{"n_layer": 15, "d_model": 192, "activation": "tanh_gelu", "norm_place": "pre", "parallel_block": false, "init_std_up": 0.0246, "init_std_down": 0.0045, "beta1": 0.9, "lr_head": 0.00636, "warmup_steps": 200, "decay_fraction": 0.532, "train_tokens": 365000000}
MLP neurons of a small language model. Each row is named by its layer, matrix (up: input weights) and neuron, and shows model dimensions 0-191. Each number is 500 + 25 x the weight over its row's rms, rounded and kept within 0 to 999. Numbers have three digits each.
After each neuron's rows, "fires after" lists the tokens most often just before its 100 highest values on Wikipedia text that the model never trained on.

L7.up706:517499499527507509489488470500462503434504489477473479537515513487482511505533535511529509535530495459518476531491498553498498516525499529489465520486532492485527492506498501501494504465499488556458491502488513484517463520519479523514526507512497482466501499505516514531526484488510452478488533513487491520486493463485517510528511530448521486502498480513488499512514533430503474543541476463510542546504457460508529523447463439490481529561506471518492481522509490488470494584525495554469474471507500479497506491519512481520498531515513499508475448509495510489488508457463507478
fires after: " In", " in", " H", "3"

L9.up503:486482514554546484472493488536460492479477530493524486518545512489473492475563532478519474494450507519511514477514515469550508517506505479494514496484526527487519517460510519486527469519488512477489536465524482474525497516477487491505495492447530530530527490497525498459497490513506479484495477462535511472495510465482480502497560484480548505460500498535515504505518522539471500545487505458480530457517510510494488493443540468468465486476507508483472496488512476522473551527476530463524520506575510503500492461445520519507535503511521498496454470519487484516513529506503505488
fires after: " gr", " c", " C", "r", "l", "em"

L8.up133:472502481464478513520466524501504499472510481502506529541500495491480555526532524458489466533545490498497490467523485487518513500529537463504543496539459501476444529507504474532472495516497505495515513500501505499510499516489509512488542516507470497482415492489510489490494458492472483507474464486478542504488494526450479531494445501523493471479512542543486498549497484514525536569489535499502507453503490531498480477495522527469493504501507548489533464531461490469470469506510505544522500472504474540499498511526501506490484472480521552548478515548484490509507480509486489463
fires after: " in", ","

L9.up555:514495509507497492494502534503502453504512507508494551474501550483480507540526529469510488480483515530499449547498471511511534478526511481525476475476561531507507458468475446563536516509475535477505489483494480468509525522489493527521497514474539488457545478472473529493492523486514462468495534504551531489493505488520475531492478524486468509529471507509488468488485473504517513477488471500477520498516464494515499528504522499488526508478493502537484487503492526505527484494476509498469473550437521542496506523502497470478527472496456497507462456510495475484507465516563493568
fires after: " Re", " D", " v", " Sup", " re", " d"

L6.up131:416516509494508538490512491497493480512455481514441508492489493493494487514515516471493516471492521483548469513527520504462460501508519510489484509435534519490494463521509560514476495557532527478494516473483517455503500518507490454497515547487511488453527502524530489492531513551490480464479513477489537477486520493507522484506541503485507482538509498454495523481496477502489512491532487559495550474505534480496508529516461521522509471482464510522547548480509480480484508476497505490486466520455493484485515529515536471488551482505500542471485492543529466506511499502503485461
fires after: " re", " p", " ex", " ("

L7.up420:440511553508496504482488504511510492498492473503516564521486496482465505464468494528550497500502539534496478489475492517490472519499506515482506527542458468497502510484469476513536531488487518535460477524477503508449509530545552504513512456499517503503553561512496508503494480469506511527486506513466530506461544536490465501516494492479504487524489519489494463509507498529532513459524512522472485499452495509485500513508464519454495472488482515523480509492509524513508478564508516446446488551531521473487476479477493465467459523491494480503518491487537503487491508525562507463
fires after: " P", " t", " T", "ro"

L8.up39:502496510501474489515505466520486543473503505483500515484482529522522514500500509524480467521471505475501468531505482505485461503512454474476489494501510484516489456486501531498539515472489506519494509474470480494470518479515497497530521477545502541469521494523484520532504504526497486486449518503502528471511531501440486482446503525491528466558465520490504493530542509569441500502539441492520507524508464494496533511488480533493506477462520511547494453535494539526518533506527530473480489484531515522498468525468490455482534517507440496478457483510508537515504489455552523498
fires after: " v", " p", " ", " V", " d", " re"

L8.up606:487529506514577518513491496482491546497471515514466494499503499504552479485532503499523523491488515467519498586492504512506517454522538509513502544473489468477538479535493512487480462510488553469515513532507489442521503502509513453451500494550519465526538499523500494536534514498448511478535491491491533458480469507493486555494503491485456495529484544549516484449488490512505475469456487491521506506479529525470490498500505514495449474473526489505495506509499495564502488523508522487496494520508490512485469507520472523477495494472481456506511485495471491483454501490460493507
fires after: " l", " Le", " L", " f", " w"

L8.up16:540523524488463503514534506468493472540537532523517527512524558490479518490531529490501532437474492517497496474489468536491509523507462459511525528514474490474510482490457545520478520523476475526500483456474492555512508466492492499510498501494469512489485518484514491499428516430468498500465497489501521532516515493499473498503473520470546527550495510504531457515516458475492491494511500503500517521506498499518494515476509483505475518477527512470458431483472517485519510517468476491426471477473529540512529499486530514489511521520508529489463497477514507496492542499515546490
fires after: " in", "o", " Al", "H", " T", "u"

L8.up532:537520471523503464471490481538511496506502506461523513505480508501539536505506439491452529517548519481527500522507485527536512463532498493462520501542518535502515479507480499519496486493431502508486459487526477489513489491467490450500451531485516517521512496460504480443489487500484483495496492537539562485540522530465476526535490537504543502534477507472483518503505473531499478499491459521484515507480481534507501483516502469519492483458494511491467503483518509518509510536492505483491527460506531515556512488515458477498556485467455498521502480503509482459458486475503558501
fires after: " b", " H", " D", " Ch", " C", " Act"

L6.up498:486517521492499521517480510475506522493509473440490495479518526508530495490504487517504492525503485494522527490488506481477485496467481491506497479531509506496509508541510508556564509491554528512483487511522572512478492495492537492488491473499525474468467491471501522449502484538509457459503486475566483499549540441461493549480478463504506486469491483490512470495499492527492514472519505496464523511522573531538475526512485548514486491514485498490502462504480489479495531520512488490534478471555503548466538492512496511481450490510532466534491505463462496503527467498492488462
fires after: " of", " St", " H", " D", " University"

L5.up290:510490475483529524484492521497515519474533492562453503517490492502475489510456471482491511524490452481502524547503459498501480511516458515507486489500519449520501501526482480520452486505480534505523527493544505482481514487516510505530519518505488458496447494510483538488486524517442513502526492484536554448520496471489460536524477501548529516516507497519492541464477493502524484517536521490458530483509506492448497485528504493546504505484479481515490484529507508495513530498478461484497532516490489438490517533495449485414503516479541485540508544487463508501490467517509506484
fires after: " L", " l", " ph", " J", " such", " le"

L9.up545:519512489487529508524446519554464505438526472498515531508504506558503486458501501464522498555480510516495492480494472535481532494499511448500491537553512540486515524503473478537446512490488487515506497502521514488504467499478471513477519520521471501530507464535521468493515507557536468497478506461480513471513516503506510486507468484502479501497524517548496499536501535529556493443527452539505495466511490527511513497510530547469497510517475497514512503489545529475507431494485517471510504472483477476493477513466520501470502476474494495461470500496494505541474541495474481490
fires after: " h", " f", " in", " w", " t", " T"

L5.up102:503502511509502502505467462511469517472504499523507466522488498468530540493510480570496513487536478563454546488487496492434528510503482524505498527477484509483458470499515548518576468489503481465538478476504505516527488487522500502493540511454548514523465495512523475530489456519528492483486456519470532471499534492507523479519503510472509466519475494487527485488492557466475486466528531473521525460520524495494471524505530502497550527460493493518521527477500499496498489479544505464502502486506473478516488504526519502512509483463498480501519464470552497504448481505518483493
fires after: " M", " S", " m", " of", " In"

L11.up454:504524502474520532496526499506476501515447528487480505457459523513500517475519529501536512479477500477483503538500481485557513479515519476474512543502508454500509546501467519491488468469472519473505517491509510492476492495483522528474544488518501531441554501464461489524538467496495538521488470488515503474527493492513523494514506513485449520515467503486496526555510501521516433519482485515540532440466535517496513474449498498514501503450495552535486488485516463534524531487495508495525512552513505467508479491523519507542511480490517478529524497465461502503470476498460467481
fires after: " L", " gr", " ", " l", "\n"

L6.up443:513472510499478490528494529540478496516475491501503493502510504553482514521529527437527455451475473532481443501504484533461538501532519535502474496509479479461466546497531522533503467532514498521474525468501486490510558505520451514512519479498548513505452513489514542533517519523468507478501485477544448511495482502474489514512511520473492518476503502515518497552504529476488506465528528472462485510492442498509518503527504494487470550489516467487500444486463487513515521514509472485524480515471512499532518476497484510513519508464502471449481523483527524506458534479517527495
fires after: " l", " L", " m", " cl", "l", " D"

L7.up263:510531508491510490527501456514533452510513517487471491490498486501499522481488488551499463465517520484486562474472551469537461527492513493467528503509507544502506497526504502508472490511476521504503456500479489516497490502491516518519507504485537497507457484496510498542501472546500495495481485506518512483502470503493500501524485516501488500473531489501534508536539451522511496523512524457542494464505442515518505527482475456497512467510497533589475447517505493517510506499554530490528522456480458510506473497534496462488505485464510545501517483472465470476565508498449542476
fires after: " In", "A", " S", " (", " in", " s"

L6.up575:512504513514502471487476504478478516530495482489497528531461519478491477447529496463496510497545474535463522501511494430528543515503499506518438558497541476519545495518499468529450517543541511528524523509461516471514514481483502488481475491494507489478494498512503480502503511546525534504490514467468480504476522492508508545468467539458507490477496469500539487488516505427519482488533517546468509544488457538502508465484532478506470489509469539493504514507474517516519515555495519494464508529551491488509480491494494465503509471502522489508475495495467503471492492523474525461
fires after: " H", " R", " Bl", " L", " l", " Sh"

L7.up517:510465489548495471519517507518482521467507529513492526524493514461539513478478453519488531512510509451505505446436551456471485529519487482454511460544480473494474500522492549514511530520492486507464523491524510523475493517471526507471501551439521487518528518516469497562513527507483480494475523483486512502516498477487492487482515491469441494506534485512540499506502455498531512481565491522515496528517498517491508505485540491474525448519550513553518510515490507476503497476462491480509445487515498481509506471511524496483514516448512500523531528476483486517497495496489508468
fires after: " May", " April", " In", " July", " in"

L10.up475:473494551506450509510491465480491519494575487473490580480481516490530514498489535499464475492552502502499531483477451502509513507492451491511473441531499517450489501528511524522534494503481526509498496489496508479509490526520496504492530499518487491482530531494496542489434492497457460507527462427494530539525489498518467517452457481459472500499510512504524497525515533526471509488534532525497501490523507533501473500498494511473529506489486506533513486479519500479491508520498517496501478466434494490464493527548497506494510544500496497549498454477475495530497506517523517511
fires after: " in", ","

L7.up107:551522543521513483505526505510493474545491484501536524475499498480526494456510489504514452524475475471505490490461459458515530470501455504510481498492506527473496488517495505546506490515485509495474564452511495528543456505539528484501480514486511494472520516469507518502448531536532502475497468468465460523504498482551481502462508480506507512495541500504455451473477506517499484536497498507487497501514511507489568485492518490478517529510481511568525519520471509441483456546486526492452438509499486505511503471476502522498481537541491506523516493521490526484509523516502513472
fires after: " R", " P", " Sp", " p", "R", " V"

L7.up435:514476542461484505488524499506466469494522483416505510480553528492434513463470480481532504499550493526517470468484490514475522483464497518514484503504541482520498484479514514503485496488506486492513494506495490476498525493464451476504490515452483516461518492510551488576547508504499497479498498500515549510556510486481488547532502489489525438455457507502514492478503482509522514514520474486525459492530548516490490528510528496462528562497502501530547521503515491500467491489488517517543499497524511495503532526457515488503532493455483497476499505482501535524480510502500475526
fires after: " a", " b", " B", " c", "B"

L11.up345:496478496520494494483510504492457494551522467517478478506476534501485488493494502489516504487482467545523462507490470492510506531502451550527507482521491468455471486479553554505492491488510508473481519486528476529534542448522532474485500507481509495494537522504535509446450456487532475535477455466503514510450538485508463472538492508489503522491461536493474470513512507541511492486554501499459527526516474534513503521510514513480482520477493520500484500501508480510500519478514544493512436535467549524522556464473505528545537506509465503479486493483478504508490518503515506503
fires after: "l", "pl", "il", " al", "fl", "al"

L7.up23:513490489504495485477497506497424498466483498503466489525519526474481517494506502496519496557516486479492495459472501480503473467499479482494454468523488489494525563472520544511508481473465525505430446487530454494496485500485497455477518514551506513466533512471496508515479495483523529504489482527543460455494530535498566482498493470526448532526509495516565507491498484532505524519511501514564509482531480477478506491524520511525476479533542522512508531469498515495536526483473448492497495512510486472485458498499486511506526488489540492485508504488511526530479538525504504510
fires after: " T", " N", "i", "t", "en"

L6.up378:520523490447535512478506509524425482516541490523486509486499484480511519496466515493504509492514503501521499488488491487476498518547492474496528490496496528515450493496464490518501506502521493499534495489512526527490518521503518527482488451496475511473515506462521568533470484488519490469505475455506469518477551529491510489512478445458498514510523463518551518521475495457539485520513501514494555472496525478536519473482501499480545539451501503535516468462469490467522482568545512463488468492511489482521528458511503526456468480502516529497495497475491494533518485493529449519
fires after: " ", " p", " |", " c", "3"

L5.up688:491484534500492527497504502492473485498498460533505516539475484489506455509490515505460505552470460488519504451447476538514493511546447526499491485501530516507484496510560498465450487480488527521464488510505562511464540473527480531500520450536483541506500517479550539463495515521483486514517502477507495531475534509495511484505498461531523477530483495483505508521497541524477493462521529501487509549534482521480520514528526465530478476462517504459531488464494463500484495483492481514521533526473497478502516472490463488494528494450538466513500488542460511478509510464519505511
fires after: " J", " al", " N", "l", " Bl", "h"

L10.up490:500504517534490518516505511496465520495472474508488547510515542542467516511512488489440500505472489489497501506568516495490485524486570493478494499476461479506503529455504486509488498488511493469543518515521520494509501514476534427505500496511520481480470503481499480497500564523542466469521506473539508497513526540473532520449505518478513499523527452517481487501520478494491521449476499463488521506536493506525527469491439501488497498517499492559482496490495547485489500493512513484466493519565490524481532448530477470499442498487491466545483534521485482528491488512522510484
fires after: " la", " cont", " t", " tr", " int", "t"

L5.up349:526517487516518518480507535468502459496451504532500476497497532530514513510520541533517471425484466519521502507523453484486545538500471500527478476483513487551534465496494472507480479489547504491505482486500508515524493461531520499475447512531503511476495548489464499501501494554493496433507510489490487530530521475495501515444491506518512506498528516470501476464480511503546521555528495507493471504537508525523537453449538461480537511506477482524490485482500501489499504501525517513533523497490508461512461472507486461500453490492472517485485478518538468454495522502516468481
fires after: " V", " D", " M", " Sp", "M", "P"

L9.up702:483472546517534505523469513534466518494520508510510505492464538532482468445543523473489503497548525534480520529488507495514532465528495480486511492504469484499500456530510469537436507480501534479486575506529492518489459485508521484513465474513492513494510538483495472484475467475509505488433480470513487468508459472484437536510493490522489486492542493492505487508531501538499484501496519509452518511536506515471514486515509458464477505494489546498514521484505516500485528545503477521452499519520515498506506536508476487472523513490464469565523550514466513512503492482531489491
fires after: " l", " L", "l", " Mar", "uc", " rel"

L10.up399:513542517515524530490534500536495514498536495530504525512517524517483525466498505512520444485482525473529461475490456477496490473513484485495465504506503491512473501524497526531485541467527521495520511514468498490462501501507529474521462470497466489504517493503430485527478488470469499520528480513496487498503501512493490578523499484486479506437467527501527521467499520466501500464498507503492480504507527511516544549471522506493507520448482463518519517462524454475448482447541500521535437463542513495525460490533508518503464504499515502495483558489511520553488502507506508492
fires after: " comp", "and", "iv", "at", "ut", " w"

L5.up16:475465505513517475517466510505470495471540512501487511546458465490540502497509520465469477527497475500518527504492505489446532507526524518468476527519489458487499513500524499523550501468530489548501508479532476474561477534554457546477524501460481522497488493508515570518494523477486509466509495458510471515498485524478492519501515541519484555524489498519535483493518546541477511509479481472448518485502536502552459493459520490513506496493516454533468471477486484473471517531531514510502480507498507515475451463544505492464491513473508504512489482476505504504509486513493516465
fires after: " in", " of", " L", " H", " l", " for"

L6.up697:505539486529476500547477529516519482483502521488461468502473508502522548468512534516465482493498463511476521488463492507508470490536491511474500549493506528485527492502480505545545512450501474503486504481484493530470479457531515509490493537511520531456533449510489492534461519493492459477459490508488521513515497486516506461505500518505526497512509498523531476521484505510475487520505511539527492514518449522514498555491497501436509520494502508551502463501493511490460560540534548503491444442501445475495507505509483457486520537455494510497534509490463475512491511489479505538
fires after: " ", " v", " V", "In"

L11.up555:523537530512501541487489513484536477484532494512502527528542497538515476559498534521504490504489506536501505455480520482522494494508488530504508498510489513486493545504471484533501498519482455484448499485523521450472506451553518463450515522527461537519448467510465445520486480484467515484497518495526497504505511503532475518485487494529485544529498469481511506505523503484555499519474474523514478479493465457532504481505536515503486509455520423521480529495538505483500491510489484485518469523479501518511489489440484491474484461532503536516483530489537484490507501479542486460
fires after: " W", " f", "er", "w", "f"

L10.up57:508497481536454479479541516494447514520473531536505502503533482526475520485499555512520443518449521524471505479520519493501521475467515511470528502503516470523533513482502497519499497540477479500529466497499527495499516524519466520480487479520492523466510526519548444478503506511520498487573510481501464496499516534482509549517508488477479493455496499528454487504485542488503523513543498500500470483475460473477478522469542481488471510507487496505463472506549476513496534539496464478504483468488545509477519448511482457536499533477457505508510489441505512536519537496502508493
fires after: " c", " C", " st", " T", " f"

L2.up673:492532490476475459507473452494499479517553508465489460490526487450526546504550500491478505519484512462511513497467484510549507478526481485449533501485514495457491442477478501513478489476508480469504447496469498507507524522492525488475502489523501498547484510473504506513549516504517471463558464517489495568525480486522461476509477494498486516569498520499519494504524501510473464477488486525504509554495496499471498489509521545510509515504519536521515525503510508523491534469493487491487449499545478478486546557500462496517512557489496541495514509516499492512523505464467493521
fires after: " ", " the", " U", " United", ","

L8.up268:507542474551475522475482504459500478513468521521505513488488549515518516536519488479534530528527505512496527489495470512483528522475476483528538507508509557456502536491437494501497528487484505489512482510497500508488501507541490502465480512447510504484482518502464510503507529493481498473506492515500424530507482470531492509515512507452457495527480498523527493500444487514509520505493497504508495451473463506492461457571533514545488490525519498514459497509477504495518527506507479478518491530498472522459530464555525456479521526521488496495459494433522537494492534476478524495
fires after: " the", " F", " T", " in", " At", "F"

L5.up473:494463512488495490534534478504494491490475511489465505484461491504493484500494497543528488559482501486532506472538518472500509505540468461511520507530513523508460477470528453530502504470509508533467483521470532523512484449473513469471437508520469539542490480509503502444479493524532510441510498524514513498546522506535503520490544461486550469532479495525513490500491507494503467456490474482491490497498513491522506528521528522475510503460518536517531512461509546497480527536486459467494510484520463443545545474481482504483486506497480503509464529505527480459527527494517527500
fires after: " ", " S", "-", " C"

L8.up642:478552475532517515487533485509490462476527454426530496532532541480477530499507488489490517482506517549478499521492516533473489452505489475484480493484491549526533489552525503555475508551480521500445504515469487500454492482476465484522483531492498480563505529541517488510472542467502487520464495504520499495559486534521513540487518508487488474508529490503480525492522482486465495487481487469476519452513464510463473490511508484508498491502486460517496481480528473510470517495490449497538496486530497503511506497522516535522524504467502498519544523449528504541489505495480484500
fires after: " n", " cons", " res", " N", " det", "e"

L7.up514:505500483512515482475491486497501509505517506495511548504522470480505537489530509481470509554474520480522499482490476479539527492553475482469453514495482546462524474469479482527502493492515482490515488508490448517521523515535457453499480489452524506542485541470540430484478506515500549485513527557475510458485471496452510494468499469479515498484504525527512570503443513497545539481484508505514486501490530507512513519502513522489493532501507516479506467506536507478473500507467551486522500476483491502506500483512442459514534484540472500496508520492483544473471503528520491530
fires after: " C", "th", " Ch", " ch", " per", " st"

L9.up144:492503529481501515522489474510496480493542479493522535501523493511502551503516523495513517530520493531515478514496481498522505512485485543486515496478482506487469512472544515587500499511489507538459438492493534549499478470491526502493484561486499480487443497519509493525474506482506485525510482517502479481513440530492518490526466500475489514486468537518473456514528528477536502498481502473525477478493512492440524496518462457478460467464536473477459494561488524514484509514506536485481534489466466501474463481495478522490463499472553507520527499469531502522517502494452517520
fires after: " in", " m", " h", " w", ","

L11.up192:486474510525497526537512545495499476495494531446479515467504458542527546497475549473508495488538503499490486502463489513461523505500509543461490498527506466474485539517468501529483487497481548511473455502505532465544451493541485540493506480519467505529534503483562548482516527460486477516487540508511504541549482479474482491509505524514467491519505486487499491493510484476466498487507501560500492467481514518526490503465531495500523474475491534488467471519538478472499511538525503503509512465430495459477478493525464489520538492466537478531486491499501485495523504467491503509
fires after: " ", ",", "el", "or", "h"

L5.up760:480500488506459527513469497558482490468517474503442463496484517543521525472532496526509511491524506478505537474486502502505477513532525478494535486490487533482518480506483533563532505490503508465446510541465509501485526497491515462484501497464489516497513532474486527471492481480466425465537475473471545554484474502534476544503515444488483442471487523493513538538514502547496534472484516504532530509507533521477484493511482507525453510487514507489485484540509491485482518499493542512523474520494492461490488490513511482481497550474524521518473526496488497545517468491490517500
fires after: " ex", " in", " desc", " inst", " estab"

L10.up246:507509486481529512508536486524507535499524486485502517541512469509480489460500505478489505508520501510472508489479496556518519514495512493510502506512471468515533532528526469490524525471431501509470487521526533478468498463482531563497488536496493480486523432512466479484485491553500491505508454518471479449510527431500467495480554499517507515493530491483504500507531499498543478503515498489482489431500500475518537498499518498480519519455493404530518510513509491531476529496477493487524468470550515503528483520494529496481485479472536519507491507490507506544477495454526484489
fires after: " w", " ent", "iv", " un", " in", " s"

L11.up683:490501447492512532524510495462498528491496501473487541494509521470479501487508521509525494567473494480519483496518479506478527506530487528480501455499500546506522581468478447515494508489490492473498498476483522535493464480495477507508503499484511532498465533516542526527471517502472525462508519522427459495515473491516516514452488495518509479478512465504516544548477464464491515503489537534484493512483544521513519509461497515466495512471462454505517522480529506467506492533518505438527519542511531509458506491481497485463516480499501508466481537482499493554504503478538485535
fires after: " |", " (", "″N", "aged", " st", " in"

L9.up300:504505538519548502503498462484509548471534520519529516464479463459518532506511511482535470468484505514438523493493510441507484463522471498508540530497525473487498498490517497520489435532509484520542506488510505475499469503512494504518476503487503504509520502525517487462521491530526461557511544483495514492519500516511476529521520506463506488471465518555498498494541498506519492471520480425486470481507502511483484533461515495524517493452458555478509468496499494503551510518465476489503466481481465491497489481495517551527493544480514498525541517470471504543478537488469501501
fires after: " gr", " L", "H", "l", " H", " l"

L5.up80:506468495490503551510518496492437485420531490503491470498487508531478516500494479484529474524549535524475547473466492519492544537514481510488537525527480478483509513497544499514496486514537488520534509534500493503546474482533562556550510493442490485510481497509459461487446497484475487500486478505522505505515487497454469506516478522528509476474492468490505471509543492461484508462538506538496515504485493497516484566529521467496472482475512527456543467526498497520486504482487496506498508496549508498507500490508507459500457505496489496512491473464492514527501483509466464516
fires after: " in", " of", " H", " In", " South", " C"

L7.up187:512489483445525514474505517481472499508504532465478519509500511503461480497482489504492492554510506463513452505485513493522469481531446524521472500549531466476491499520509509529490526481492496493519482479459501504521444513520546474506527448480498512526516505471521477542496479496546527462529531511481510523542546448453486515477506491512502479513480480524488454490509492515532479506513501499497489463494503488457510474474510547485501512458510491560465499494529499490530491519563509468492499494525492497490556485538514506454485465507517467495473510525559541469514471472514500516
fires after: " P", " p", " ", "k", " −", "-"

L11.up723:480532502493503479499505505510502538502498518501478508432494474540490544521492487526502441470488532495510539511506522536502485521451492494474469490494488484497470491500457517503469522507492543499474503491483480541451520564496523506522494516543465477519527500536489490482545474520493479515502495516482513532538469506473484490541461465509519498545558543501543500482534533495496497460504507485482450506490499459493550492487522548512495512446485490487474509521530453465470479543462461463537510509516504524508500538534511500505457520503479523486507491488492494493479514513470477478
fires after: ",", " h", ".", " ", " The"

L8.up200:479503521501514485483522483486466482498500494528500531538483539519473495497498485488505502560500513504516497489510520520529557517503513478515487469503478458478504486471495510507540511438488473474507438485540539518476499502472492450501513498496458508473495535504538515476527526522530467493510485487528512499471550522508527499541479472496505479464519507448472507450473482550563454497514517546530491509493516506458521495498519501465456501514476495529492522489519473491477532525515514509432445494464480513484502475470526495498450516492555526519494478517512502532494492487522523493
fires after: " t", "at", "t", " T", " m", "ad"

L8.up457:463532503496543530480461495517499520529502469521537522517514484483491523521453490477506545492489501511484466502516483496493484487486445471490530532537487479495508486469476531505510507508475510450478495510510505516505490471519479463511488528475468497522516460450522489536506534515508476482490514553535483495526467488547517468457506551508490539516495513474484502526478484505523484507530472513485518484479451509463494495480532498530489480472515484544499476503507466523538527528534514455537536488525486482535503498521476502478490436526443511517465491521487442533509529505561501493
fires after: " f", " ent", " v", "f", " b", " F"

L7.up373:460472505457484469507501494560495464482511539485496476458517500520461491507528502537508495450511515477483508523529479520498495481527492524501478500491507484518504456516529471522483484522521534488474513544539463557513500505500522491535479544497480523509463456483538503517521551494517482501480501470525532506512482456497475473506506519501494418569484484533463475475492511498531519504491503492445473525495524511513465498539492526510532516450527506482520518494555516485495508487525503539506462481529544474454523516495459534490480473495482518476512488483515475514501499511487494522
fires after: " dis", " rec", "-", "re", "in", "e"

L6.up646:518490498482522524481502471468479462493517458479482495491506480453470537543537544482488495481564496504475519481520497502499512494517476477456524479501510497460470488538513501491497503482530481481493472500443514481511488503483521520528561497448501505529485472508478530494499449491505460508463527551528515471508549495502494516510536533506497522495471470543508556498522483500511500522467507505513500514484434523496478466499492462509491468527500504494515487521495503523517506472526470496522496471519486490491529527555518505473545539505474500580521525489492542479460491453493490514
fires after: " ", " e", " In", " in", "s"

L9.up356:483454498483556532489509502492482483532503484517477462450533522517497510469462514462503507533513491495523511446482459537464511444506522534478514543532503509508526512509498484475507453552509491499528499475520512558550519513484527585543495512531503474472483462506508520514473505476472511477515476469497452516495491507481491474482530486485540472474506469506548522495501486476494476506470496543491533487491479502451520478455482512502527529442480528521487508468502519521517488514527468478504466494516499498494541478499467525513514491487511477506463535510492504506518531503481484504
fires after: " ", " |", " .", " (", ".", "6"

L6.up677:484516495450527486489519503520477529488430519446505480521531512500518458518511492539517480506485507496506516498504486490519497527518506482505506533485522504511534510489488492478498507536457551433526511521509466497495496532508534498513533505513535487489462437499480473557505489472526458475504500498464541456522520491487512497468502477493481464524511501494480477506488465469478497520475466460491519477502500543519497502542544498519543552481481498508473474479521522484538506502523531446494479487538471485445515528483521506499545503524539520564488513469513510506493470484511487534
fires after: "-", " dis", " re", " Com", " tr", " M"

L6.up765:553511500488497480479479472496528497550498495502455490503480499523484498512529508466486490458501499486516492468505494522490518525484476484500492486507516480475519495472490537527503507530478475525484508473482509491536508530497486476479455487498530464524517470506516521544542513502508463471492474461486551477543506509462475541506526516514526507494501544460559522526499508524479512491512504515539512543477510498476553533458567492489539531497504486485511495574484447489486462468470513477476486508522496466527510523492458520431509528504495469488483464519545490480475490494509486461
fires after: " ", " h", "–", "/"

L5.up95:468538501508538473465488478450487495493451482483502505509510474498475460470482473547511526532532483474512479494490498462500479515528483534548464482506531452493489482465539531538464492533505521469531503483557518465500514473534509476480485509478452556464512486513480501537519518472495533483462509513497494547497525483521501528504543556503509485511488487545516494487509508504483513501494497498522492494540489502493528517509503499480495494492501511495540503452500500481437509546486520516507516483529490474536528528521465437515516453477537490505512496495504513484481473451537511463
fires after: " B", " b", " bl", "B"

L8.up441:485536507500483520474506488476528460463508485502490487505495544498488583501501534480527486511455553554510463484496505479507496532491507522478520529470477498480546576502471493497500494547482476459495453489494503515515466448510487491510478487530535511526478504536450487509471527521536485527459508490481488515470493504498456486487455500471492543504494481551513507531497508451477491499510516488501510461512516486529528467505474491496506497470500491480436477502528512458515506536524500511569498520487519487535494491510514502533509512481491517500516472489467519527517536501493483454
fires after: " f", "f", "l", "ect", " part"

L5.up79:554521524483537477528467506474497512497488492510529476456521538547506476493467500470489437516471476487500530541482464520498487483495487476501496523532510498478492527495519464537465496514465491512500511518523455502471485520500527510489505491517470493496473527480547509525482513563500505458500498514541513541481464494490516551501507494545507502499517447529497494509524497501510524446487491501553498474501478526492503500502555491525493522469496479498528474491490529464456551536473467471461506478498535483469474465486474523540537474517470516516469538534477484469502517490531480505
fires after: " T", " R", " r", "ed", " f"

L9.up603:469521480516497528492478487502489532522495493483521504506527508517487489458522527533479539447422508498499507538496471505485529504506467494514521493484474463519475514501476496510500484510505497486473470459444490482501504502457504500534474541513500493561476467510548540498504538467519513525483514457541480493512460495514487530499530483482537535507494472539477544493577509491530510493524478466510479515493456487512505518500503475512506514500544470527517488488519498496493523512563460477502499493509524489537451474494520502519473478526480492479515560469537468495476485528486500452
fires after: " s", " cons", " f", "ff", " n", " acc"